Weights of a small transformer language model: 15.9M parameters.
MLP neurons of a small language model. Each row is named by its layer, matrix (gate and up: input weights) and neuron, and shows model dimensions 96-223. Each number is 500 + 50 x the weight over its row's rms, rounded and kept within 0 to 999. Numbers have three digits each. A neuron's up and down rows have the sign that makes its largest values positive.
After each neuron's rows, "fires in" lists the words (lower case) most often at its 100 highest values on Wikipedia text that the model never trained on.

L7.gate198:539479531500481475549483474422535434472577485493493589538450499528418473516526537529546598498482446537418488489428470475448464502537426444480423511543556538464520432403434432506537510439495394585524521606499577452462560414525484484540573544559531522452514462596538431547573513406499482463503380448476545484491481483521507444358480551496473551479535568513533580433438611463526593644531
L7.up198:468427530529463436462455464478487557426450445469529513515589530510524467424399448541520615609534534486507434535559390499570453593557454487449493525480374538591589442466510523572468535543594467455504443483482528523572504557462488483563456540482572429463518497518523477492502486491382460542550501603531460417470464421412435471521490488458470436506421466493566439535557379373532464467506
fires in: "to", "of", "for", "by", "at", "on"

L4.gate348:537414468610529488510495468496527415500407418514554472484600433555397504520394510469497531549526428463512451513416530411427547486496509500396526471483490492522425536465469516526442526506548523506487500499543470545497458448486490537511422538465561463478450583430534490557525448515486392417593495465465520466528536382557572438545523491574426525533479519525435572493396492481485481515468
L4.up348:517522416516493447527503510553576461490501471531509533472543501567383486544391555497486486437473474430564508566499542426458561499524454569544505536488466538459555524450478427506470590438468523526590490422541502512464414425489400520501459478474509594604528421463516526480496450440460556452524580462484496528558509473463501478479409475448428542499474486432439595452449514530476452483520
fires in: "a", "any", "every", "no"

L2.gate529:407408498466452564506466406382541410532460450545497387551519552480506505434474477430522521519494483481401506484359495398444416550546388501511547534506491564566481523572597589582457499508495531461541525468414429468510501483429507452540559475494538575519466546506487487435514513454395429458520444620450589536446533485480519534451510490493427587529555514552526502496436500549522509510539
L2.up529:537547559626512443399482553495512424483517463475508451521547487479558612527428481429583518472426509503434535492494487460434395532515493536454487467638483472513491600505558540563418429480546544418594467518458541479522489455535521523507512517529481534525465426534521544560401641494425482506536535486553523490395557453471615425400556394536436478583522516510491574534496497589526549425537
fires in: "during", "started", "began", "led"

L7.gate631:538440522432497489435524436490477483477531407522538532438542463455546511505445479423417555540488488448488560576543442551547521549482470508512489528536448419542547487577472567555398473406578412537502365483518459473490560439540557529567580508529518522510470540517458518575568534517460548474567511480521476512444429573544497426390473429567462583439539555540608531491524542432467529530445
L7.up631:439489438545491453547518457477482427514570442554388511518466569510618431514415520426487561473467431440514481517500442510497515531566445490397508535516516457474416528534487554584532471523520491468511533479546488532558426522518520490690512548534522541505449519514510567449524534609497513418473562536528563530462553455413517547464570503441524463409522570429487492474513470539461464488424
fires in: "of", "in", "on", "for"

L2.gate405:495495473624542561460481466474574463443431496479525447532432493515545513533512435457607547491440531499449450495433472510508467513580508485458574470507426481552437501527479557437513428400588482520517518609434513459514541500511525586462400478559467528441418565478501478489454559581494544559440464583481525472497494453525645456522447508486490556482514638442484556488506525463483456505585
L2.up405:506466529536481440518400560470482495467549451570544419535491505475513552479464467448501510470599543493498534503486505489508536533372515509452495575603506492421529472502498499412476522447513533461507519632466487438567594494540464566534555440441462491561539507525477457477497487536432495537503489569492443422548431499485462501506527475608409538511467531484389645499482501544430446553468
fires in: "during", "died", "autumnalis", "started", "following", "completed"

L2.gate27:557482442487576556528419547485521475576530501522497465488433515459451429534520495467467437543566554593502523532500568438469512430431444481433501586509503456576376453541442419427549515459401545472496499616405473490484525605506452496526491533455597466549451592477515521513531423443504518568520499441440530478552464533486492477492425401428437549530492499460552536521583468499530473565465
L2.up27:537482459424641522519442535501500561470494423559467474541560453568464488501464452464516492516467555527546560480478572468506589419442540535386562473419521501530475490442432471469497482498460563431534455557460514498518516521507482482485443510598540536492506474491571491569572452528491497571488516516457497489558447496528534494389456398431497548521523523469474423553569445452560446589482
fires in: "she", "he", "world"

L7.gate675:550398444476451543543565441476529485435476478449465474605509604541532528362525512451408450499445479477551541510520481479475578424487474444554559471425572509532503546570537515424431537492498483504538443573438525530594438512417484504486528533463589447415466523538520518394567427473442500466440470564450535574502471542452472440629433499587474543469567603493530500490449448498439428484433
L7.up675:496553479513419505506465575560430469515451393617557493458554464536485473502602506490544473486482538473440513419516508459481556470505540434561541517456506444546412521516503535465512464650487521428429514490491513522515508533510514472563532489437561472435528530437519478475520496448469480474482474506531374488516511484608590488476451469494610427462500433437512443597388557589572547538471
fires in: "is", "now", "also", "became", "currently", "vice"

L6.gate119:556539540569550539508567444442578534501496522495559525524509528564390523483511340515609521458556467519506596521492537507473485574493445418463593466489485488503601509475414475512490435561473500379501440439466502483473443577560534499539510452482536384533529481566499541407568564532585530482559397549468458551475552436527533540474427451539573555490451440471568558474441493388462459497509
L6.up119:511441539472557560483548464523488528448530497441509526494459546428579554454443469589466595544582545511618522467479545493480559507463514448513482511520452494560466492489453531448551547511511519477446540495498541481547434522504489564513462493444518462488536566468490570565580544465516483506555444548487498557456431498521487375637526437413413483537445512436568520555495535532419449465399
fires in: "to", "of", "while", "whilst", "with"

L6.gate928:572466496587518474445459483450487489533443444527562459513507399450417473504450526450476532561621404516512615504549487603474507473543558440448460454432484525482371603526563498533505447642581457435553513467489536489459583566556505561516551484522533419430547479520406523554516492460436464480535416496572480502444469503560477534455480466558579484511441507499514538549548505480487418577452
L6.up928:571414514504509542478568432553476534461529451532470501470469499452540491518472539547537540570520581523543537555553440571488533464376531369455496534462458468482452574444554585476498508551384476505509457504601500550568610502414466437441459347515505500551565506527438508437469457531453500500564473480421577477526580517475548606482552460472503527495424444585540511575531494496494441456574
fires in: "of", "and"

L3.gate765:504538578470564521454489531449539477439496476503491500488535520608518459485461471476596503524417460518478476540444481479447515556511483492444559481460579535599473589534526548569484511501464434520466546572416585515488512562495551431578481489523519580389550496472579515519562387473454408527499457575591388492464547551567432463538429471509527541441474551400479439472473458534500557561564
L3.up765:461501509557518523511391560539472438392536464542436474481530451497399493523496562562524444579589499469370463552448498505543575447520559534533399467553496519430455517412455501447517501528580472534511505527536488484571554505548491510527492512504530462537453507530504528524551508483443403583433466533617552427514496486474542457457478451453547518583548410486617562472542608646518443539459
fires in: "as", "became", "by"

L4.gate874:593442532471510471443501446438434435548431483538517534488481490495518505462412431441525527589542511496535517461478533478476495535506440416488462465445527503494533625494439499450509466411501452600543561436499453584527564439486515535567485473398485541476453516552462490566536469504498527529513443414492415417538463493503445450401422547427525453560478483587489440524448504506555541523540
L4.up874:533506509430540502472504439470547432539486534452538527560499528522489506533462609511521512615467433505527453471418548458417461589478506543382448565485582449494483465511429576461545497402468484517523534483569418449549479489491491505476569448471489507549456509566510482503491399515430467451478516547594497462564518429477449485400504519432430547577437545537546499472501522562555493457510
fires in: "of", "for"

L3.gate631:506480509493589438493458458472548468469474484471490475458491610496460431518462507458495552514540524441458432453501480454434551489451551508467439576523513526472421493427415482477533491575465609473429499477551526492554588541557457495489409481487475494569572591454480546395525443448536406461382482525499533549494405450541546425474498454458528517443502534481472450483493500507514494540484
L3.up631:559420464532511590563555566481569457436522382423584387535456519427526522511540452518526560517538406509488569580445488518468400466412537528525428455567547510497455438414381492450485483605467513447517370530528456556481551488496470493443442563496469447522475537555445411525511485494573458504459437428532498393444379511471513440466495474525501485541424498477570551557609546524560445457558
fires in: "he", "it", "they"

L7.gate433:501443538502489439504385511450522480513593552584548465501411564490478587486445454551463511472451567482559478491512553585506573565565429480545489478538553466510554547493492515496388434425531407523517516570474538530540409373511554607487542395537461504497549516495514528529544510542519517465391515576541531493436622413436536434485586372531501567442537467508501493492490539552469596497559
L7.up433:517507452496529526548517492433476487451493459555565459583543453549484517527401510538496521625406470460465494568527513538543493482535437457526515516558513484500475498449519472509465514490469573493486485559546445529364509450540422532409500451568450474552527590543593500471491493441466548436467515503584433504505583560497422456518506512501456516585542503506513430529532506505583489474518
fires in: "a"

L2.gate225:445491474518488359454415512485467525496483552468484568458426447498483570439498562431513510527444561495562544537499556508489578482536490495415458418516500542492375392460441451451527489522464500578539550490500445568444481542586568465409513548577557524527450566404529539613502573429454544490481468404519554609548432396385474493503493468419541533505460536560437487533569522559480468503526
L2.up225:499462453545484509444462519539475492480533421475488478456548489545571479513543434472442566520467534540604440459501471474441517427454477543455499496428435577542472498386470465503419545460500523585513529488494434587492414569483497493488548552428555398460449547511504561636456474439497507508508444511468465466393468496494383531503565518569507490520440621490459482560507558480554522557420
fires in: "he", "she", "they"

L2.gate368:461383514477484572446423461462477552498471464461526598513536560494473432476495542505532544517509543423478433448490398526459535470490452614518455498539471583420508507477592468571493516588481486534496462534453538492524591500517469512386631460413611537533512476448446541524526397491463480415453511541464481502508455428536508477461560476484458526518539507514562543539495446454487517530560
L2.up368:579497477463488564448583578543686540450552484488461466461448484521485534445429403534561472460472460560477443564493432460464414452508447506425500489510505569511476535454504525433463505455485472513592504502445622418381477448640489487475519408514416512468532454446519516465556454535522495459442439598517476507548497581537553570501502453517581525469500492485549403483524420491566590416481
fires in: "both", "where", "more"

L3.gate230:512444461535509420523559478415563547475533492505561518582497481510442569448432557497551478534478617446541550530411538464446508461488444467441543489577629410472525525484490499448505529510427445468604475501474467485497429561568456474461447535417519460491491497453534540445637536561376511444527564471539528441428449597480557552453478505489497564476454491537524453543459554570575506530549
L3.up230:487465482464453496489464451448466484528609526417515503543554516526495578580411500369464505555404463574557432516402530448449507525528574499427457539603543565487494429483553489454508487478493533512549472593507446453508624474539497536428535472489466550527481493474501516505444541472462469441523545456492589472555455565515516569482497495533454425486481488554367567422521459475469529540451
fires in: "or", "thousands", "debris", "twelve", "and"

L7.gate702:519482522509472527428590445413512458496508489533533527424447500533469471520426546588507514517512506549531414541513477507455402511448441477527479516469480424568500457466511453482443621517535544507458496502438517517499518551440467518530510484456526456504492415442451442506453525467430452580538433495569453398503453430546420478472534565560459458436509469465483551441394506382482616552444
L7.up702:444517540515536421661442522464440501589494463500465509452493541597451482566440486466577530542549384532436557443523465429440424469637383533497488475510456548534492483447485449550520514571532492482508460487497468565493551574472517446484466553477466446409516552492479489483442460453461586493504515448494471579453432487561436486460512542440496490392465531485576571427459482551538422429501
fires in: "such", "of", "for", "whose"

L6.gate208:456403517514543500439489432428610421431514528601568444424451575511478459434473472505546548507604428515491547549407475499499497519476527523528524521446521571512604482622457550544495560461471442524551541506425496472455503591499484516597469502579612404507566573530498486544574449519464534499527441462486506436483521505525462506512463402568509585499446583514586501442486544475545460594465
L6.up208:411521488589481420480469550547440540456487500507516562519499449596619634480520542511537514552508483558436537475529590512472424561519490429486449474470427407574401452541530443456534456576520574396477514511493487587441486558455497513498538463468364414496533429488529520514544594485465497529550553456561429507536503485582527533542425484503567434484437505452458546439461537557533485423463
fires in: "as", "for", "by", "upon", "with", "while"

L6.gate290:533543529515491528518485571432462506537439499533490460554475474389524515472536568427547450454481409542489473497504494526593528444514458502466519437407459532501557493531576479552547454502437506504449488463451465434537615559591565431442503457490508488451533531432439480430484464531587428477538428553401463479541511458526582496424439416540492475466468459540563540606552477504504501512524
L6.up290:550496475580555484486482536501504498469416476463513503521505466550393450472438479487578551566543482400578520513510466522446490495527450504564622492530628463497497439452495512469562531497538450400459590484498394542544486528452513446610481545421497539453506534501530431469533570536545530514479494480445468456480448519546531541490440520430533400518443429493541432439490513463490473504458
fires in: "district", "county", "town", "township", "state", "governorate"

L2.gate940:521566478606499497479457537476509554473450509428536463506458474579355540553527525488465554536559553423557500463525519610513555526436558500480536550475590547551537506482473447524517421539456430505411519555540452458581462453486514519519474477513515500492509549465550572454584504487443503443446532432568548527476586550622539522448489503535523506538562432576483499491568486424523510505541
L2.up940:541431450506456550545521491458559560484487483515459566529489454469498460615431534466499573486418559561548503427477471485447407535530491477494490504446546565516503477533410483487488523479460533483544413415411482507520587467477457448506480517532587488578445518496463493549462514385483502421529494626532526486503445520418442477520462455529432536528382478548498528493515516609566559473510
fires in: "s"

L6.gate823:546497511454463477525545578485473486501452481502526617517442551474544469411459477608443467465532515570486523483445553420436461573516527413474536460457577453594597453426506463547498472514532495474534616525519443423446469605438533582566528536469521500522479517434509449557559490496468501581513523535540472505583485407435557421429445553441504506540404505547543557470574525470593558527490
L6.up823:540504556507454515473545527510544487476473540475493531502383550464542525493385479483471532602443546571564528503469451566429562537484550562445434468458562510531490500380530399619494535571447542425481527526477370527465425527463538437454471462518491318493559562472473431379459554454469449552506491422543549528543542436513509540551428530614476413452495516558514525495498501507526501490501
fires in: "s", "the", "with", "one", "a"

L6.gate963:532531583465610438426459548436558529498425450462481453447482568470553476518485476395520460458516448519444543560513439595549417492556455546475536495492524488514482595580526569501517442521524514434587446540468584425531487336582499566489485443453425504432504553485510504496538448599459417572449473396509451545472483507555493480513581474471515511508495429530564395590456506454490474575427
L6.up963:540563542452468620452553496449524538438568516470449511518386382363457523568540474418419543480559469552397437465468535544564480509437505548456537555451477524493519429545560480409511547527484475430467506612467439460531550494513437502432502474445473465490524506476510495488438438446517541473501524530411607412466511523470483495451439515488492522478501538464544497513571462573525509417383
fires in: "of", "state"

L7.gate793:500393475427509491559420583444590495448524516478520523532429599566551459482341461520497598593524473450525542524495407532525476457447521487428382500524458533562609428466390462518523489547482450457451494510499508434516542465423472500522489505559555469527460577493444499518540495428425440472507563467554469492478483547460498529461409566463528554503490537508488544474479443469520438611560
L7.up793:566438455426476386505502460434504531494438531515553553501451421511439479458345529421415536510595463493491544526528541530481510436421502505514465506538474500409566464528570517548506484525515502497513550436527537492512569588476523486467491457467463464463381508558468468541477495572459533450465508412441541493445515445474421418494474539478492486432452537445501601474496432488647482538581
fires in: "at", "with", "of", "without"

L7.gate865:490435546541543447475365475527579495485554511515586548477465560488500458431461454415499505519503475486539405534547460471486496496553384483429602504579512470488522509472414446573476476533475544488516463551467460499603522462523506495538382508463524438469485559498519556472577479494587512532469492548404421503627583605487459520506505536412576474583490514545549468483432493565612442540478
L7.up865:636474479509483534558429473460493499411499533436558500512535529463486527476522485429563505552535423419515496510542553505493484456482511493464453449452545503457529537453527491514430458398467452469573570465500514526549607545574570509533519539537534486482487559521546426583569406545384535505559486481464516453485467481596461498456535443508587462577427571607517593491537547519535530426359
fires in: "to", "i", "t", "ll", "you", "we"

L6.gate671:521540451530517494508410475519545448553568508440453544510485562485473496514514422449542585607532448580522487498409394522512524463532520504481503500572499505513563400469373411613514508515448526603497520488455490483431535549508501583522510556541531426490443437433523489474575481480528414537502452534482477565525473484611531522468533427464399458563484539533531530539538547438557491468510
L6.up671:450448504510552463539468502530425383532427431458477495516460454474498464566432544521479565445612440520580517473587388422449523549542380592492547537569446547424481428529473482497539510541442556468562472428497443586575517531483514484475512483483529551509478577467602496525527588586506599504454468463470577586506497525549496455452456431489453440497458564487539465463401592508548549444500
fires in: "in", "there", "therefore"

L3.gate217:555476508418528518553481536468508503541495476517544480490492519515529424600531511490495514521557528576557557527377497568460468487483521428462443456477483564436456567469484483575563514554524567448383492471512432497518555478492522489426477557529514465473497533487463397457596453435494417551431476535572475483533474538479470474539409536528433522514409463451508396397494476553478563488424
L3.up217:466555498496604462510632542475447490502642513513489535513400432483543429564561448464435502481504442539511485528492543484543603556503434456490535493533478458521452424515578491514495471572509509458477514590510485536545600586594541488585431362449480493534490462664445486534595521517529456489463472507565541416486427545455508538516454522447529538460458573462560410513583503537524426584470
fires in: "it", "single", "building", "station", "compilation"

L6.gate552:466573462581391556531495487432510498464480455505608577465466529554436558527431565461514582494577427507426539495415435505467379530484447541431540542519587521528478566483466472596417556457593488503513536522592377529544523427480569506559534504531532505608489454480500569436543471499533526503485554578475412445499507554480441455498481557521467502458499540490567495490478432459469480512523
L6.up552:519488569550477554463545545524487536497488579435458490389455525513469484571448516536577482457505565498521388500521521480487525484501495558593568527449490530458475454398510456606501490498440475517539427445442482531498530415596474491518548543506416472483494498503516508478374559518461465428503496445559520543526463620455554412414558516587614455506449532526431449517462450465467560500484
fires in: "the", "s", "its", "their"

L3.gate683:597480569502478508500405512533522488468467483518574540439539529617430415520526595457496500559525471460428570488467505421428536526504574462438487521438398541473458489390486453531466505559462495512564581498467570419517381456484545458545521437568509590528515526548517509543477493407411440448552500545471491661551543456513511465441503496465535502529508522564422519482503421489552529551518
L3.up683:498398593461484562547574533501548517435441485444517569469461509491467469523489457544537527545510447503458447545496539523401535486471497485538510476492492387504493424499571554444432498515667525464497467468483553352516472512503473480461481429472491477498474383508521479529474509518535547525552523386520495437506442454478468582424406532657522534578538480524516526559505524424534485541469
fires in: "a", "each", "every", "game", "begun", "k"

L3.gate809:487539561486530457495568499457544450593475502397549532473405487514467447563416457529547528562485473474428518486500409489426515510486454521458538438532451508486510483496520498578512494534559481517449443621517512464518578517533509462444445453476532483468521457463478468444531426399473477506430437555456552529553497515596583412468462405519627485541451489531540499553439460372660496444510
L3.up809:433563471527481433549535455483541442477600550449456548597451481484480442497453496502490466499526403510535451442526481527576385474472529550460417508580511514554460450517452489494556437592527501492520453511482409542552578463532509479411534424513524425416462533503469411491527535518611516519457424496475501457594437514519518532548453463424513552448491536500550551496512523548517567458486
fires in: "it", "there", "therefore", "school", "they", "station"

L2.gate131:437533543413489478478562476438466438556470465458450417582455481530525467569498500400441432521552460455535523450433549507533584447609577530510369569421444530513564420438436475529446529483484466436405552444456436528558474559517544499475539468476403526545512531510466526505502442557495477573548461516517552485482567482497539537536469466564513428447484491484497480545416537393439548485464
L2.up131:491566561440420520505610444471454527526458505502492543542452439538512458487507493592553415509515537527493410470511520489471513542542386469611441493486520490633552481491461592612476505478456491493499496441504550488530478452489516513472403464537463491491540490460564431444472491522564415482586538516540569500589516510455551553479564571469541501464570469624433490495441555419484514576500
fires in: "january", "formation", "march", "october"

L6.gate691:478533423456545550466479443439540495513454548497469484505543516494492535532506404550608445416458481527558436505514434519421529478629461537491459504570592487542484496480544574560449474490573427434474464509488508513629524559484536508451547509450551463493422510588472480441498527522540412502496439484548501510562570564540467498519383504524515509491516510529524546484456571413526448551558
L6.up691:537476505401473559502510496482518546576481529606563482498477515491516487487409483470574514516413535589513500497538519405449480461588458557494613483486493513517543572437558493639456515531497516587398499457491487423456591538474495562432546339471498545411486463482498470560573582500488526545424548478545484506528537482606601573469490525469465452554380473464458478435472556527487623587554
fires in: "in"

L3.gate841:488443503431528385472507410513507611524486398479459543448627527554515482505512520412488555450577456489506506465479535519467527455524505462438467487574484518488512519485516510536432428485500518475514435533507531426537481529481515557415385450557504517490436611487480480458401538437500520517517388542562470462624513434499538475511432472422481444419546580457445451372478422586449409521524
L3.up841:558474501418505487579414449547483417527413518459537497511586438504477462509608506511454548595496380506489477494394445505428511529463545516521503503531522544426556499424496532546490473544513443469492470377380513566500592455503428511403417486426457508484520490478602510489481480514580563463494470497540440499477507532508482498626546528451423532449513505511462428465449431550542447410517
fires in: "may", "would", "can", "will", "might", "cannot"

L7.gate864:605472461479543478444527516492425446498406549555494576518549536535536436615521457459537478558483593529529495482477505477415574468572490408404440503471539431613440497422503480496485458490432455512603503417529425554552553507468515520553473476505485449432458462539520536529542460533498508539566567501495527532525522622488478584557488495478522566601510557379541491438417536548534495501516
L7.up864:447541567414553407548547438457539426455488537455538463477451532525463454504501453519593445553490510487547451436507466493448488490503462480547566483525581487509594486515465459585513546560455426550414478554409548586452515460400469453419485553516494423440543407436533462424528481486458563513559474518465498507569485568497492524433444452506416584461496494544358424545554417539524558525589
fires in: "march", "february", "january", "in", "april"

L4.gate341:550482535541478436477517530534580500524611398523463505597484531556416539507569458481519493399423543459499487476564511503480549447492519495552501428435446501430466376468496461542437496561527526453513466573538512481599383445454612447586521510521551499486471439451492531510494493480533397577559476564494496381452502468440514462517498555521512468513495484446510434486356454589582513517469
L4.up341:501515510470472470467438522496542449531478465558496569526428545579602535491472579467496463531447524551575455551496543466498491452515456453494536478407544456576550533501552495448612425513396565429577484510521492513469465504527446605491414535459471523485525478636509420541544483437490529564555549587436513571501434453501476475531482502554527534602499535530449555380535514420466479494574
fires in: "is", "was", "a", "an"

L6.gate589:501459516422573482522567555410502382488510397435503460514462486494535411576497515525529536521473467509441528396498465507388477446414505512429487471483488492445406462507565514545453462548479692452528481520518514544471442409507455462553527531520552512449487589578466564533529513554450438616442514503568481443450510518504473390536491454520402530546529532561526449614479422464564457464535
L6.up589:506514507503591554588466470486456397426511405487487493575547519488457465483515484466497508446554473508440467555464584469486481519357597516467498565484401523449544449520462497504596532465436502500426470456446379559477580426489523525472508494483547537481604514499547502500451429483455544446483505536482400479460417515569490591533530463557459558479491534459606640585474570480458589417538
fires in: "has", "is", "have", "he", "obtained"

L3.gate349:519431477453530513522421482498556417549419488500499530539504455556566538472402501427562571558541567574481533468450506503515543420562573432442431504496553558518493443499452523569500515554460504512486502477514593537545493527540500573455496572538447612502488489441439561470561600566528547506509485440475543605529502523492602471467566486485488476551549518494481546493426495518548547494464
L3.up349:465414571474495541525493512457519458515486523434517486483427569550394574486469441516482584493550550556493493505500530501562487522473480531559506488510545539538523451520446533598493578491539417559611517508434481549481612552468463502561450468523529467496501486522497511491466531454458490583491443433412398446406398500427487532451503457508561458447498483525471597541469326576493645506488
fires in: "it", "that", "who", "which", "whilst", "there"

L3.gate207:471451425500519503472517486471496531544469459478578540399590547594462504519510423460525535464503552434490452502443568444492521485454409448419478391446513507486469484538499547475354521550548566465518525516468449542441485489575478491453519454482522472612571510489446459520569428542533433531568528573394531543407536503448503452499473532539509463605586493511487551539354518405505510503462
L3.up207:516511481542552508534474512456514499546478483509504595379498504479463528583488516531564429434467555517495451454535581509502524547434465488548424476574457485450479446459540552514474561541488562444520590513424457463464437552488499522487575452560513494429532467493419373506472445474447539441552523492481563498463572502427441578445504647501502510492572566475513556508461507504533533487491
fires in: "such", "each", "every", "more", "different", "any"

L7.gate77:543380537485505527524527538459516501549519384444522394464457493525522520572505503505459504429548461511497531579482555482433503520566521546420476485467491504568535498555484499516421434525442395540535430535472401570530481400506563472485476500510487423510395527517600673460545519536462436562545424519509474500530432462462532505614553516467532455562459441582434590458468465593521418492497
L7.up77:554431579533546487536566463501444577624574551550573470493552617500445553487508557471456601548516593371484494506479456400433448547463489479446434528541458469476534424534509508447494501497470463469472474490486424520476536552500448449582401510520592468530518428497598510580492525492481507538499486466476486539490573474553454456517530480524464552495493523585491562537512529547546485521535
fires in: "to", "not", "ll"

L3.gate601:522427509492454544484481576545432414487474477482468461419516532480495482457508382449534545479456504460469516520433463409435552416591425545462498465490531555509524412442468568467481439469580563538560537574508537500461544536517583582554454525489585462506573477558490501517477532522446422488478428512563517487434583387504497464438529422456589535515552469613541429561531417458462463526568
L3.up601:520441482560451517547412492568517503431507456500401496451489543492551510462438426492594552471480500459452440446380498379423545476558484431443433505469544531496529495474488531457487514480526505483487478502482571469504521546505486494516505432533497447578464466508495486511429477461484404503456475633473424572498448415465455577469530434491535582457556490561489468525542469500580446452495
fires in: "where", "who", "which", "women", "men", "whom"

L2.gate244:527511533488532416547436521542537531459415489422523558511471494583443451568409498498525511459504573510545555473458483564559540569436567402481429447472567504412553501416450429515514497496430506490508499480462450543530585570501479575411403446509499437472474535498519544597528525483539469499522555506496407469440480522602511544515538511437511540437523525487449485372483473506515427438575
L2.up244:488493544446515545567448443508490475536474592445512586459486542535481452479442558469519431525516510564558479541488544536479421488526589487558456506454554442417464457375575508604509468512444602526471426471450466520494643571503480524406458637499528434490457542525488478474581452499481508539540526494529485426446519516433560537515519489460488515521426542439514455469556535582460447469622
fires in: "may", "can", "would", "will", "might"

L3.gate453:445472451504536541521551449504389537532524469513580438515477465582535445529504492482526544505466527500573444545551427552475426542462454512390466486424485511550453533493502569595478439507491490506515535446496436524489483517402529564429520577515478459491476465625496469482454440519593553503452483585501507407469562494506524492434447464515525447587504507538598470500496486436457458511522
L3.up453:440568416589575563480476550507501612500540527448599538509475456532552475495519541491498450510491549453583485607405487380523514486551512557501481511506514519451459550506525523400494505509503533567431500569530538508476563453483488481459469515397536457537514400470559548535511444492572430466510448597511518483436434570437455516394450525548505601575614475447513449518479385488524490563428
fires in: "first", "each"

L3.gate912:497483517493558501427466436419593524480432467443529599542475564484502479489534505452603485504458454423595470448498436452442557546457526504443526490521527517445434534459569439571398487515363463521462536540538501493491545526604508414509418520504518462516492533547524387529542474513492503633547406502405457529451538519573526522602546471430442524395504562563495495485485424551553527564515
L3.up912:466485491434478521527488550460627553549500568457520500539523440573452469476542478547500419454503532562459461595589478442588537475483508561493473477405495571356425456495481501500379536537463484448473421599468498463489549556511499595484456512505512502502564464471449515496475464444402570586532496538546474480500515567563511390522556489536502535458531452575533471563478508461423532464564
fires in: "would", "well", "such", "will"

L6.gate112:383432469499533529475432469450518425468456553494471546500530543528423464528470458433536511500395455575466542526494529486532451527618456471534467524478552420431481561588486383537469508459499441534562586520496509564589503518512590562512489475425470535530513605397496481574405594458466533455494563445479519433533537527437396579569566469472503444602535589522533437527391476543526472503502
L6.up112:494524495526484437481488510485508392478463535499502416486484501509495448493471567506551479486444463477513487501525473488516429484433528555489525547567512442478471471525398420518521512555537439531581479493562508527463661514529547527610530418466597453447500505415483507558432490594554440443444532520466466510481593513473436387476483492484457491452503564522465479475498574440526410569539
fires in: "on", "usa"

L2.gate888:542585479572452509410488449518503509473446493494524491436598468535411504448416503524532465431464444498540441462462500607479533517469428607446398518525476546583451451378525527477466504543537530454520489549457513524511502523496500473535501449509554467461518430493514502609495478493543487457462565518523478479570508564536466502479535622529449419525494557456514407487527455469364489511421
L2.up888:519561460450460557528458542455507501545530566539565626453481520521491492489409503554504456494400499454544548478473584500441474469573499511540497497596591486529533487483584425510452525515488455471562503490477606478602594503506495516470466545519493504531454543527550492527499408524522524483496464494560387553494554426460453522427474502471572550438391464545509521491485476449500547461619
fires in: "no", "both", "each", "any", "every", "jody"

L7.gate515:560519493490539537512482435469487472505474446449474468517513453433437593497387427473494572596515464436540526606535418416423472419498544459503572489510407386460540480514464571495517542495455517508515485476418404502523510529505498564558382603461460396499484556487439487526509552447559446426483474404510447547476461517538481544516351526560553537481514568529518495514490549470574516613502
L7.up515:426513602519538476462580468478553517479467438533560470438479466533493427442566534488484494571529387489484444420553481473371511568487571497515518537457502496521461562563526474459471517512487536417586463425545554498526448522505524444589476559483568461518462582466514512553500473544505575550383495538558484480546545587437540646528517551499486431486474517475522402467492482552388386553509
fires in: "of", "made", "year", "on"